Part of a small language model's weights: 11 layers.
MLP neurons of a small language model. Each row is named by its layer, matrix (gate and up: input weights) and neuron, and shows model dimensions 352-447. Each number is 500 + 25 x the weight over its row's rms, rounded and kept within 0 to 999. Numbers have three digits each. A neuron's up and down rows have the sign that makes its largest values positive.
Before each neuron's rows, "fires in" lists the words (lower case) most often at its 100 highest values on Wikipedia text that the model never trained on.

fires in: "the", "gymnastics", "its", "of", "member"
L7.gate853:472497512491528540528461509491572505521499539495527481544488532526488446421526498499492518514458510536498449513505476520520491523466486500499485479526464497495486480508502466472495480508476501481515484488521451480520460487506512497512505467489467451467506534548516482526545484544452479519
L7.up853:509520525481558469470491475441488489511496525525511556492480510530477518539479511468483514523464481522509481491499468481485473478512486459484490539456528468496529430508504462524483481516497472535534487508459559501489504476494497461490478481503473489488500485486554438472488483503481474468

fires in: "the", "his", "their", "its", "her", "a"
L7.gate2299:486470470479465520498477524529476491482471541470486520533522514519461514493469492506482486512487468541501465513528482454520511512500520497490485500482519519503483476528521542467503491450473500489510515453516520503496558499530517495524512460506544510538459458527508488441522472499529463521
L7.up2299:493507516496505497481522527514444471499526537494479474464531503533506478488503537473544480488486478512491490477501507521538501511488483514528499507529480537481508535492506517514478479463518486494503461512465478511518507479505498501520494512463478524533506499524475498479496517489476498473

fires in: "that", "they", "to", "this", "it", "eventually"
L4.gate1267:464481521492523519480467484518478536483513493525548476514531520485524552514440535508528469497518484499513519515458470461495487473495486491486516492497487499553522486468532522520435504504507470500482515536485538458520481503535476476490474502500521553522530522513497500527526476511531500497
L4.up1267:482508522487528491549473489465501487495500498516508497487461466531472502453476526497463484525513430475510537513531496500483468457517469519544523478558455504548498551498476560545507524471542546515502477504496496473517495458457505542533517523483484471533519491529463489478496524474504489505

fires in: "5", "4", "two", "15", "both", "14"
L4.gate2023:505557520466469442487519527494504534493524512471465528539515520497510515516503517531449472523474469459503514493500508474508529514523485509488474499479511487486442509493499494528493483506472432533509509498515482527512517505509472550505497501447500473506491520456515440537507510467511516494
L4.up2023:479488507462492503472521502507531530521509534463500549510531548498535506472473526512454501490488483480540451522489487515500527483515491495523508470526490498500449523518490507532490519546510463514506486454463452518533503491514483536493495504475498515501505511471504481486511516512495491511

fires in: "not", "t", "to", "can"
L7.gate1396:510485531545537496558494513508537478462487518470475515509574529464526489501504495497508446465492474493487501533532472472493520515506444464496534477461504527517493503505500493537531493475466442487505495510480524481517485471527505550543510468534491489533513460485472493471519505483535503552
L7.up1396:489520497463451464504564527472470502485509502514436497493494537471506505533517510530498481474493515494511517484541487503485469481481493506556512533514507513493502458509485518526488468516490464516475509544503527471543493492487499527500484560507448545529522484500459487543521470453525501498

fires in: "united", "as", "served"
L7.gate1539:524502499468497440493496526517482440503520465494507560463477462482470497482500493489482531512493452493480547463511511527490486514463494466540485513530517499527494537492472553534520492514516507451499487470509472517502489496501532443534493510479483488511500493503543501480476566494490495473
L7.up1539:521485507490492483492576532466472519475465490504474460472483484512517486490488488500508476502496483500547468456482461461468512474514571505535496539490511473544485494536518499489513524453504569530511544518546513486511497550514548498507509490516478499520544476507536497514513509499466483484

fires in: "well", "and", "before", "goals", "he"
L4.gate68:491478557493518506522452472524531503488472475506486523441467509518518459479489538490479457499490481490465465498499541528475496498465512517468528549493515529536487479534489513500453499517496515492497490511482525520526483476553510509455523479504507487521465484468466519478512503520493512468
L4.up68:467530487487465475498489507532477534505542503535505474477471545565501452494515483524517524478481470473460477487463480486490561540519481498506505508522509494496489522540540490506538527485514489495514532486469511520511499509492509541559530465483458490554466499479494482501500492497521515523

fires in: "that", "the", "this", "following", "which", "same"
L7.gate1925:487516464482545471511484528493522551496529470527482518473495526517529533549492446497491465474458516463503487482495465500490448470453521508494522504493497529480493487471502501493503456498467498440436504537484519516535533515481504496497480471515459530471516511481452457484514518510467546509
L7.up1925:480523496506550522491537488595509543500500480482514501489524507479494511511504483443476494500504541540477506494490486472490481538511508441515463514470485543507482488475493525485485484477491516497510507500496509525504495448440514480464490483508471518485503518490494504497510508516459498512

fires in: "on"
L7.gate1257:491522489527517466488493557493463510482449512496466516496515506527505513477498463515464485499567469475484557480525452484521462466454476488510518502516513506481554490518485495500506522523463480549504508507492538540525457500514517525494480513500475466431496528527503541492479461504511516465
L7.up1257:548549479458551486506486483499475458515492514487492512473500512537516473500484473494494534477489523574511498494511501484540517473532536464517458559481548494538515490515495505517497533498467490525514459523492514456531488518515521493494478494488501515476539503539444498477496477517524490453

fires in: "the", "s", "of"
L7.gate2166:527530486481480500477528467492535495460563535487514540457476507539491491471526506531498469488520527495470491459511496499544502506480456531507494502483502508501505523504498490495485480511486474526537493526535545497510508524522526494487456478507460467540485454518517512484495554537472498525
L7.up2166:469482463504518479505535474466498496514437477480511519452507534463508441495492495495463476494498522482496501457486516528546509526523479532479508527491473496504474493474531448467486524458472475517481496455467528497483524526506452496516514496518476479486538484518491530536510495544494477475

fires in: "is", "was", "were", "are", "been", "be"
L7.gate1875:518488525539516463547471520470503541485490483497474559484544484497497472514476509521514533490537526533516532525535479503498524471484532453513509544478528503493514479483483482483490481539490496516502496539474566483469465504530532476525560501536509467482479511539497472494521465535484481546
L7.up1875:499539505497484470474532507503514522523484530508504538421571498464481499533484474508542512510481515512508504498466500481481559528502496493475505480518526480544463491525546497526453510484525509489493546541482467472482504469489470471494521525511489507477478500485502535502478526550505506550

fires in: "in", "wrote", "made", "scored", "published"
L7.gate114:500485515467530512476487508474494455530514487503510527460475474554477547496516496483535479508504489507529505487474480520501495472494481456555502497537516527492492463515504516508482493511532485444495488508505486477502497543493543488531490526471501556506482489510527494472467518507469487490
L7.up114:478484474474473486500514483487498495519510544533464511485516528480511513493488487478488519525469506506533498516505533531486546499502475482478485520483478502496480501527511467487470457501525509466492490483548497502510519508509490483462464554436510501483455497474511491498462501477481494456

fires in: "on", "for"
L7.gate1060:505579478495548487491535471502450496505527465510469532469510478535498465487496480460504469477514501503503476478457463472528493508527517525479530534509504509482448471492493471506531527494490487470527508494524521495452494503463492539448489503506529491469525485467525532506522452494471506513
L7.up1060:518537457503495480544513472497510546511494490504515531504473486477489470495474532474512472540546497471503500474520473482520540470545511458513490486524504476474493483510501518485492483484514479491489549460478532502523470496490506511479520508506471536469543495487499476454561474497523509465

fires in: "the"
L4.gate1654:502477514486537467484512502580492491512481516524503528513526541535478483509513496484499476480506478484500495487502410525506531478503460490473553535501509504487482530460448481500491451522522502499482433473483477497462500515485504478491516509479510535525440488504534468482527475473488500560
L4.up1654:539524504511448480511538506547484479497487538554546505517445502469490501480491492475470470517504504524510514463452557496458526486491476481449522473486476555461477546513504469494506493495500477510488507535475474506499495500468502495473517497534500523518479461529524487477504519542533515482

fires in: "by", "and", "with", "of", "through"
L7.gate1510:520562508439506503482530506471499452458480553512486527456458494455529498523484471495510516527457497518497478456534522501489533496450474489468510494506496542494520505523539499481495507481542500527526493487522555480457511547534464522467491512514497520497501484510536465485493491511494503495
L7.up1510:516474492472538478530571482486487526510511494513488514496486544559486520484523480544524482503472500486468506517503493515504499514548494503524511514519503548491514550520503513495475535525497475492566546503501533457491492501528496488546468463514531518516538448506527501500502496514471443548

fires in: "during", "after", "following", "to"
L7.gate1447:562463513530491528516487526554535521493527509512494518493508500509510527472493484491518474456471517490444495457492519493503532502494517520501490521482497524459518555464563490503515495489496470478489454479544549472476454522502517503488493490516505467560509511539519552550479507516458513484
L7.up1447:527502518504510475498517512496468465488475511464488507479446481491502576487490511464483511525535486509475474492490518484459517523522524457503499530457502471521487482536472470510470510487499524486467497460453524511491485570540483505444514472529517482506513453504499554512496511497520510511

fires in: "in", "at", "during", "by", "with"
L7.gate524:528521485509489492518470498471511502529494519483451479485457499509506558501491460509470500480510500466479492505501545528505477502497502478503525489494471477518519516486552498467482506476517498496460469517468490451479549488486483491517521495481498499500518516484488542487522472471452495529
L7.up524:517521463502484526466548535494529506512469476514466493515500472497502501464472516516512482507546502479503488456537478495449486505521497560567488485503498470486514509465494498510452491510517502447544470515476457564526498481524507533495501524478503508495463491522469522425473475546493533486

fires in: "of", "among"
L7.gate783:484504490455466424508494494520497464486533454546546524563490502494487535493467469486516490489512488510499522493462431480471500521476559523510516541538472502474490527463482469493483481487462456529492492502488528481502490542512481497480518541506533429494500502495542505460507500491451497486
L7.up783:504522520489513453559512486494507503502526491513547509524497544504546521471460461497484467472477512493504496493497496521509499468512524504527544505510500495465517457533554499461496505464500495517511441469508516538498514482537471463483478491478512469526541489482497471516537473478474552524

fires in: "the", "it", "this", "1980s"
L4.gate12:540533441518532516515514497540484521489500539529518539471513509509538488456484471486466516480521541505550503524494499520540477514479505489501508529462517526535505512517537515501524508559467581487505475481469503433497504525515482513512531447528485451516483461489491493528529488488506467514
L4.up12:543486499490484505491517528532524500479513526508480514496525472491490500506503466456478481497484509529490507504421450505519510512510482538491472542490493525522499518482504514434477530496489502523486445524520484504512500474498523512498551478442448496518474444509454506494517484516472473510

fires in: "the", "same"
L7.gate1434:477567474479516536442478477505509514514534487503496504502501541488535503449509498512468505486552517474506498533521500531511520535505493515501518536462507542441478510474528523512481522517533467461495504501515486498532467542499479488469528489490468522524488481498519498467562497505550492499
L7.up1434:503488520491511528521493505507483448517511504486509511493484494545543501480480501520537459506473494548511489506457484537503464547515507523486487528501481468475523484495496500461462532519516544476531477467502499515511504514445511496478497498528452507482523457503525466466471504509472494531

fires in: "the", "any"
L4.gate2063:461511518481528461517516509539467479523478478540523469509514499574511513464497522495522460541494517531532521491496462528526508510501508525495482516498515511499544491486505489477538478488497465480460490534517490511524497509508495479495425533499498521527499497498495507491575504520526524451
L4.up2063:535512513486554478461513508535556475528537468512515466505544520513544562488481528507526494511493497526536497516492493515489512514491501507511475528488468508493499483509533496486516490490477466496517497494520503478471522503568497475514502482541478523506483489526581514525527508480488460472

fires in: "that", "000"
L4.gate1500:515471509491497447468476532515507501481506499492527497482522501482496494507495497512493476511480511483543497511521502506500550498479479507465465518500506463516489477489463488507512486499506488514470550545485519495471502479548516492513525488485450528499495500494524516527517489476490540526
L4.up1500:507466519447490499504531477482509487473495482493463516530451454468497494531530514500534498532488501464497486508474476497515488538517570533510471527461493502483504474479533513492455536493497506459491446562541509470510469510516504507556469488507494513503463501502472500500534504507507497511

fires in: "5", "6", "25", "15", "45", "65p"
L4.gate2297:511533505490473550523508507478528535510479493523421505507459517536489509524508518523521493483484510514477512491457484508506486497518535473468525475508513513499481498503518526495528534498543531487502506460496522491510518498515514513461477524512509450457489474492535493505503498509494521480
L4.up2297:538509484501510458490487494517525491485512525508501521499502474464528496493461490491489537482455536511528492501486533470505463512483498504515516479523504477482506505586529475463491472539487469459497478538477500504522511493457474505480531493482499526472523497455520465478499503498483525484

fires in: "as", "only", "in"
L7.gate2096:506463535533524515476444529518533508501502506523456469538483481540473513522522493515484462480506519524457504501507469561471518452501509501517517481472495514543451500505507487505535515506480493491513477544522527514494530466483577510525502507501540511517445520532510495447494486483472481457
L7.up2096:493512523515568477516459523470548542501509487540477473490514530503504505504522501452461535494462495530500520524493483501453519475481520504512532549510518512486476542456499476483494459470498526492486524537493490466471492517484507516507488500466488487529453502503475475448493492482492517491

fires in: "5", "15", "25", "2015", "1995", "6"
L4.gate1209:524523496480492475462511489524542545475487511488453514520474536529482506530473536532521509499480576538508486480464486501474513483504531473514528476515476469438467546522490483519507491516464548454534490479541531524486494525486484500509502558508501495461491471432511486505509493493499518518
L4.up1209:506495536457513506467496545486501463491483495481517508518514471551480521503471537522524555525462480485498502519479485472480514538502570492475492491504473551488493455568485519550530487506496455493496537509546487534454516481532475470515529505508512493502500470479557511508524533534454529498

fires in: "the", "that", "all"
L4.gate315:532561501478505517497478462497530516524485500529513484518502531507475501483445512489458484515472562487508477480473502505481533478511445485466513446492476448463521512509503480499483530511541508507489469501508460537561500494505497478513492490515482479517455496457480485475522503487490488499
L4.up315:516482526460473521454485459499541506482446462522493498523521470482508496492550453476504449508531475524488504494519475497496478539471564528484519538519449483531480471481483499489527461500517533500528487480480524495492510521501471504543484540532546523446485474536483490537517521497511527476

fires in: "the", "of", "in", "a", "one"
L4.gate389:545500518523506492525519569524516509492492478477520515505486505508452503493476537490492491502489478515489505476491487499538483512473498526498507531479512512503542518476447456458474478505542512500468471486502481486521480459529509464461526502528532534500518511456468493521516461481501504483
L4.up389:537521511483539471529467507501508486524504496530528550521498496486520503503494520493505472498492478498464462535519503520482549486505495522518527473461550488489520486530494517458475476506514497483482485495503490498505516489491454481444490516538474477484472473436468506511496495480468498491

fires in: "by", "in", "to", "at", "from"
L7.gate1217:487480526538491483508517480535496524474536517489446500496430474479517530441500496452526494487488450518519458518485516529507521528509490525516506485516450558528528478485468500575482485466534476484477461495490523472505501514482524495472492438499477506536559464513501453479537513527485527496
L7.up1217:489448471505499519510547532524510421491487510501464540502502478479536472475516536527495488478531522459541518534488509515520519450473478507499553508475532495489487460462496518484541504451539505475481515455498452465522532488524507470469532451521480483507488510463500530480511489503470590503

fires in: "in", "on", "the", "diplecogaster"
L4.gate1941:527549526541506492533497419522504521501505501534505473491499554529479508479514515507530465486515475539499460512495487487499508519513489454554513534485514531494480525530486493511477484516507475535472534543489507468461530504473492482468491517465529502477470438496521501497533513470475544522
L4.up1941:487514502522474499503468501514516509513482504502469493498533537523490459503489516530480512524488483487493531485456521524470510535479507502518542478512517459543497490542533497490518502522499507527569488465527500492456478504497429475478509441492533487464535458451474472504473507496509545477

fires in: "the", "this"
L4.gate1790:448504527525505512477516505506500489485500489497476507502497523468518521483482501537516512478527535520498475477504437478496504492484510496482481521485498518495468518485482472505577515484497494444473481513517469485499548514497518463492502542508508472480461490461480507493520459487510514485
L4.up1790:474534492465516474484525472511479536483514542509475464535488512489486493491530490484509511456476538484506502505473468455479519500549510514495534502488501512506445537452489483505502520515481479506436468535470487543491536537449494545512453480489530483525533498483432506522513473514497509500

fires in: "as"
L7.gate1589:509549498506497506500579492468448461462531507525511509498469478509533507493472521505533465509484492501489464496491493451497524489460511496470504529496495486446430504536498504503506547461481483493493523490499509479468517527517499485508501533475518502500492500459456507452497479451494502494
L7.up1589:513507487551515502505471474477521471499471445498497514519503528510508466488490527467512519526533494484479486471492485544533488538515522497519516499571482522513534476517512493516505493515495513494471518492483486506470505476465513521464513486518484467468521511456486488504503489474509476541

fires in: "on"
L7.gate1232:479532478528499501501508505491453518513517494499462483498526491491481520515467489525496490521481536481469486492499513504489520461483534485484505470455515527501492483482491492520545534569455500537498520532532522509516520494495515518477470520497523490460522519558476499544506514498496532462
L7.up1232:528528467470536474560490503521526469481511474521433496533478515505561491496529528476508511508540510537482484503511491509490514498477494517523496532487494509513491543511471522468510497542462446503505534475480514536480481540479531502520533537569484470516511491495501487481456487513509479498

fires in: "a"
L7.gate404:516498469515481494529480471439465462527500501500466555500515532522495493490528466468494520535527513530433476506508485502531486512505523475537488536514489549547546495483490504481543487519528488501537470514488518450510541512483505506512490501505462462482538498485497488505519523487535525479
L7.up404:560511518513515504528509509489464482510513488472427505498525493471531458482519510529568462513490533510499495475546511484509484552459462497497502519473492512493518497460511505514489479476508482483498501479465492450511486435518508544487523526482454498473506503517477497459476490531471478542

fires in: "as", "until"
L7.gate878:495513514523556511531525514449467502493500481520508477496464506497541490534502500473503476439488494489488520490528490477515560512482493493490469486467525483538506484493508475486520502483520476481477516516529440493462509503520473544497511483481555488465524498527492483513460482498474503459
L7.up878:513498474497553505483485500470521509472508510523494471490539465516502446543502478466505482484504490471489495529454501494516530473546512473500491509513519498509480517485481529485508504512491514462503488509502505487523524491471490447483477509448516518489520511487449507529533470483468521509

fires in: "him", "it", "them", "her"
L4.gate535:459475512484524468492488530476553489483567481555466524488521514428473526509480489455448508472540514507520491498451553518517487517497504499535505502503497496517464487491523504558523486514499474471508476481489482535515519495476485517495514477468482495518506484517515507513568492429515481513
L4.up535:492511494484496476496468527471523473503487502536468501529483522494493495522495484469452499441537491549546501475498522507484464507500476510532480519486511524561516514525477535539547488512535488479520513487493479504511473516538518538564493534456517495517521502513493452512522450450500476526

fires in: "he", "and", "then", "jenkins", "but"
L7.gate2251:515539505439506514471462503496517480526539509487510475498502499499514456495536453486491474489465514484476534478486501463506488522450479523543488524505481449522481492480496517490444515508493539514503476555518503477519476494464530516490538470500504458485507518481522493478549525492512486514
L7.up2251:518542515440451519512491502528497498506525521513511450508499516549504476513516497500474485470454482515470482492459525516499450512444498508549506511487515499466483511511539506465485474505504497498507494545485514508534470537528508496506523523495551495476488493499511507471539537485503519473

fires in: "several", "various", "of", "many", "major", "other"
L4.gate359:492520487490504514496516537526483501509509515493497497464497543477508477468560508553443515512505537493504519476512442524522474492539441529506470485529481480520505480513524495504541500441557490531478467519515494472511470545489518505512514531454477507550493499540526499469528546543504521499
L4.up359:483481471507494506513527487515459504485498490512514536447468507497467492481486545514458500509533511469474506522516492508486493500502510529517484510525514520544479496557518493525547452531539478498487562470469492494519530546507438535526481516479527517516518516530520495448492531517468505496

fires in: "the", "to", "at", "not"
L4.gate201:465473481538462517520492479469464537458494528492475544456509485440476542506498505483504522497534521507482526478475465497538508505483502549478477523466525509445501495519467529542493443502522504495468498495512529494496488539497537500507511458515529495492482454543510477511489486503469496508
L4.up201:511530481488492506508501479542538477471520546509526507498484480516514483500509441504507432467499473478508518507545462478523534479496466515474531476465481485502525572475472471495442475516511489495498525479530497511484475505477431553492507496521521520478507495499500508526512502468487465512

fires in: "and"
L4.gate2193:454474485525502529479472483493524474519520523547455457531535505493492492493499486472477506526518509505544542527533503522513525493505496524489521500504507524438492516472507514489474548507501488444521569490500524494497504460525485551486536518466466485467440507474494501504514504493529473504
L4.up2193:467461495537510535499476474498483517485511507540511439482496543505510519520500471527516515522509499539529552496513499518536547543494523468515521496494519503499466552485522533500507524490533510488526532476503480537527495498464497493525544511477511526514469489486504506496498531496485482492

fires in: "to", "won", "in", "of", "at", "as"
L7.gate1340:522500561504501465508522485516541449491482517486458514481481460512498512516478533489518507500496499471471497517459481489489438478530474524509509487502517516514501493540470506519468439530514498512462532483515515562517498518474501497513517516475564447503492519546497498489491507516508503531
L7.up1340:498492466487471462455524513514544511497482526525529510542448504504499513509494535557486482504546492500485492491509486524546505544507508543499520486560445501507516492499484496476510526510485502502516459501514482515525485492536518521505497488490524496474506480496540474454508484503497508449

fires in: "on", "at", "for", "from", "in", "within"
L4.gate1688:486496546494509502525511542515520499475460483490449482497494494528460517490477479476479490504482489525512448469497448500486473549520559484424489511495467517531529501512475484501547472520542450498548498527471467499504493472480473482494490500514517507501481495495499504462507489483505496464
L4.up1688:485493490546529539480509471525503463473476531534482496491509468508452510513493504491493533484543482491516511509485515512470483491519500492464522521547493520520489492462518472508475482506515467488530491521535479523508464541519459482505491457515478524504485506481499517514495488450485536490

fires in: "s", "based", "its"
L4.gate1430:522478503521549510481522466507510509499473491516518486457499520490498513458501494454492478478511505513470552487474530499528506548528489469459482514500491502522501483516492508490488510521490503547477499454504522477507535523493480474535483531466515505486512512487505509477474454482493510517
L4.up1430:497454499515460484548476477463462541508526461517469476469488546493483501522521489480528491491425498541530518494497520466500503522459523543519485493493519494525468539495481509461514532514475498510507471502521526531497490479513460521477534540504467497562503484476471515491535480522538505505

fires in: "the", "to", "s"
L7.gate1403:463463515500515493470476517532508482501527482495536517500496530462487522524497498512475480438527517458456516496473491508550482500497490465495513552514527496515498506484457497526477530499490494513450539558548505477509544495476496539479532474459502470519477498468490496525512499522499527486
L7.up1403:461485469492506479481511525487555469483542523492518499502478491489532517525491466470510515488501505504538495480493492525497525462471465484467502538491453509496454566500537511469494493478487478502442522561544468537505525498463493507485483504510493472489492486509504525472513480495503499511

fires in: "her", "all", "off", "out"
L4.gate2075:489469543477550520513482491493484460488489504534489522493519532542502524497473509436479511459436480483517502495456488519515513503514515508503528483507475475465475454494542493480495479499456488513536441536524515501496502529479547482532478504511458469541520494492540481553531473482534509511
L4.up2075:506515507479480486489540456471530503489521479498528456518488535506449510501528461468468479479506482543484486453501487504493511512466475498545510518506481488496537492509492490488516466529496502507536506515482506488483450504523521482525510510510567517473497457524476495523534514472455504532

fires in: "in"
L4.gate258:490536519482514530513490479509520531502504514467507507492501520496508518478528481501527517436490465543517511514536481497477504465498499494533525511526506493496514501511538505514514498462514467516519537489546553475525488504498491561505500489517501542515497506503490461495538505503554493498
L4.up258:527506475479517477513555506495513452435510490494511481491489488533482482495490477467518483466483519517481547545520517511512506491480480517491515512516473510511517478495475492519543531490493530490522514500536540498486454528489468475513465474498517518524516511553473469493461543486498484551

fires in: "not", "have", "is", "s", "t"
L7.gate284:471492542525529496527527498520530433499497510456436466472531476514453521517504527479517518465516475527494515497516470454532484510477480450503468516499541527485522530544492477499518506509504510522516529516505511502487505435513480548483473482500482498521541485465541529469527510481476491518
L7.up284:531543533502523527530523470486448496483554508500520518513523483510516526558517541514487529451522540520470508485467509449524499472529463492506494491489490514500511501512476494530497516520488474533523492440499535503469504472492491513522480505537490515522442473529527533512492447453496483534

fires in: "the", "an"
L7.gate518:516497523495513454561524494461515513496499508448491501505465502524506485498506471520489494448468495487507481462530424554521479482517490485475473509531518518474485470488498529453472502492445496527489501473529496521528467531514525494483474500512506476496457454512507507514503498495507503506
L7.up518:491527485550490533538551530502508484451511544455470483486514470525529479463502511519486474493500494515521520450509472504468515516523451480507513490493510535490500492504510510478500491503479494514500491479523492484468502512492512556508500520484500510445513482485477505477487492491496495520

fires in: "a", "no", "to", "zaz", "one"
L4.gate1798:490498537526489492457517455496415457553513526451503511480494484479515467511528492494508536462474481504466521476504518481483527505507497522559496459497519493470484473494478495511523454479520508429499493509499475510501527424474487481482551547512483492497480554472473510483541514486518484496
L4.up1798:521523489502469505482513510491451473523520530547500521469500557484516513472563493547472483503500459484538494470482519479507469493485475509475504477494456510496485520507501507485489510450482438501469504490498504526492458456488474572452528474504477510557443510479492492528548503510466500481

fires in: "which", "also", "would", "that", "2", "it"
L7.gate514:495515511491530493481544486499507484532484514500526520530472480495507517502492494487498479519450466454441527522535505521534466493513503488509502455453479498501513521539486505520502487513540484566522574526471464526515444508506490491504489531501508538502493515491464455471494492520512508518
L7.up514:506505519470485509516462511525498523506462478463518489492502514522468434474500484486502500505488534520502512506478498489428527463474496501517537551561471493493475450471529519546546503485451507504487474497451509529539531530506499496506522526460508526537484494511531475492465519523492494498

fires in: "all", "the", "both", "most"
L4.gate1452:510487519549501506510557519478488439495508487502502504528479483520515526500474469462453483532455485512479527497492498506479463514516508491486509534471522458531498499506449531479488485536481501534524482519539477492505490524484479470514477475529515509489517519514474461492556483444509460510
L4.up1452:499526507500461466513526533521501463478524525476501510518515518533493560501521467473509478491475499505477491522442453544562502523511466445500516525486531511461484508491465529504499498476470492531494473492507518473465513522468481487509475481499515476456470495481480496493504470487498540504

fires in: "is", "are"
L7.gate1816:472491517464485497515450451515468533533487525488472560543487444469491493459481468515545490516528499490532527503524506510501518475478499519504520480508505485498499498513504482488531523470505464505494483513497526507501486509498506566457550499523515485470499482502481489515570489517497483498
L7.up1816:525483490455495520482495544507518513476456501494482519498486486463473515491487511499511492505479479506476533474535515554486515457509466530516532505503475453538466531528496439478488475538494483495488497482477488529518540470511510486503517500500516477485512523455535503499557447522493505481

fires in: "which", "that", "to", "causing", "help"
L4.gate1530:530473491523505481521486488472458508510468499515478502488519529482468498477507474527498500523512504462508514513492524496489488473466461501529466477506502451521490487480508482480531505490503439482513476504490533503492492500496514487515490530485497513518476475511501489496533505510495522507
L4.up1530:440490516500544480538518548521453461468530563494511462488473494523470488489495500503497493480498479520494466485516477518486477500509481498510482510493497486492521486501494495489480476519497508473500479504517480499502496505467514506469558533460482543562516484525535485479501510525528505440

fires in: "it", "there", "what"
L4.gate1865:465471498498497537475507509531509523516497506536513524495517496492487470514504493509514504474546474497465469476475450477513475518491523504501512509471499529488481501493532503496459515572466527529481509513490521528509499512561505472481517483501503463480519509475546473447490516449502523491
L4.up1865:477496467472470435502534517490512495509531475508510474506509498506480488508478507495477512496475506516492515467477503511529470504491479505520433502463547492531495491515533480491534471471424455506484516518477509453487520530510548501525495498484469487505505546518461488481515478503498514518

fires in: "as", "both", "either", "the", "often", "had"
L4.gate1780:491516488466470490543510520477507507520505505504502496508460534560474494511500518514499510512504491489516479490491470479469508468496492451542505504461501527492518482458502506488486491525471498502486500533510473530504525520474460578453476525499497481504505501460487496461499469510488487455
L4.up1780:551471510499498529426510498515546507509483451501489486480485488492511464489524502499465530491520478527513543527509450500490470454449447483504525535475504507504496475456483509440510517503483466491486481517523518502486460495494479462526537522524503496505534472444494496519516488461521512519

fires in: "which", "that"
L4.gate1629:520482560485485493528481474464492498479474506479527506517500489555506515477490479410547486508500484476524514493465497502461493514517526471466488500469497513484480515454490522514459505469502501500468441482519486504505465494504525511539504497474486515503508474465483485524514493503490531523
L4.up1629:472479477455518485495510471444499489517468575533486492491512473478464515498484502478468564476484478482503486519482519494481498540548498506504518540459476483516558491452508514528500486489497519498506485525512435454475479464504493462504509520495478495520504480519509509535478534557508492458

fires in: "and"
L4.gate793:515556504466493551495509495509497526523517541514502512489465480483473527536490497510497523475538493515513473476446494509524473551519512438519492487487511455466514493513497503501483523516503507486501470482499495502503451537497522514516501434519467580486530507518477491492508466522497473537
L4.up793:437498522536522535502537468488437509484504482486484468489516541550516517459513519523513503505526505480509505501516523504478470531505482535481531541514502467470494492532545501524496490499510478524478489450503504499514484485450538509462463511546497545508545493471522490477536524475526485537

fires in: "if", "after", "although", "though", "of", "before"
L4.gate1489:527476541496502449530489527503505508495504517511477513511496495534487517507539476500487563525489517512497459507494482506499488491486538468526497501469484474443520465478484509454473501471474463470519482518515555520471494539457510537495473468503490484535488515499529501549491485474494512522
L4.up1489:519471545485505517532541508475478478503435493502522549488476502556506523511509482464467475512522528493499471503484536496511482516521526513541477495499510510514506468499520506499528502483516457491497482511453526523496475536509508536457498451510487474549481564464511567491500510476450474497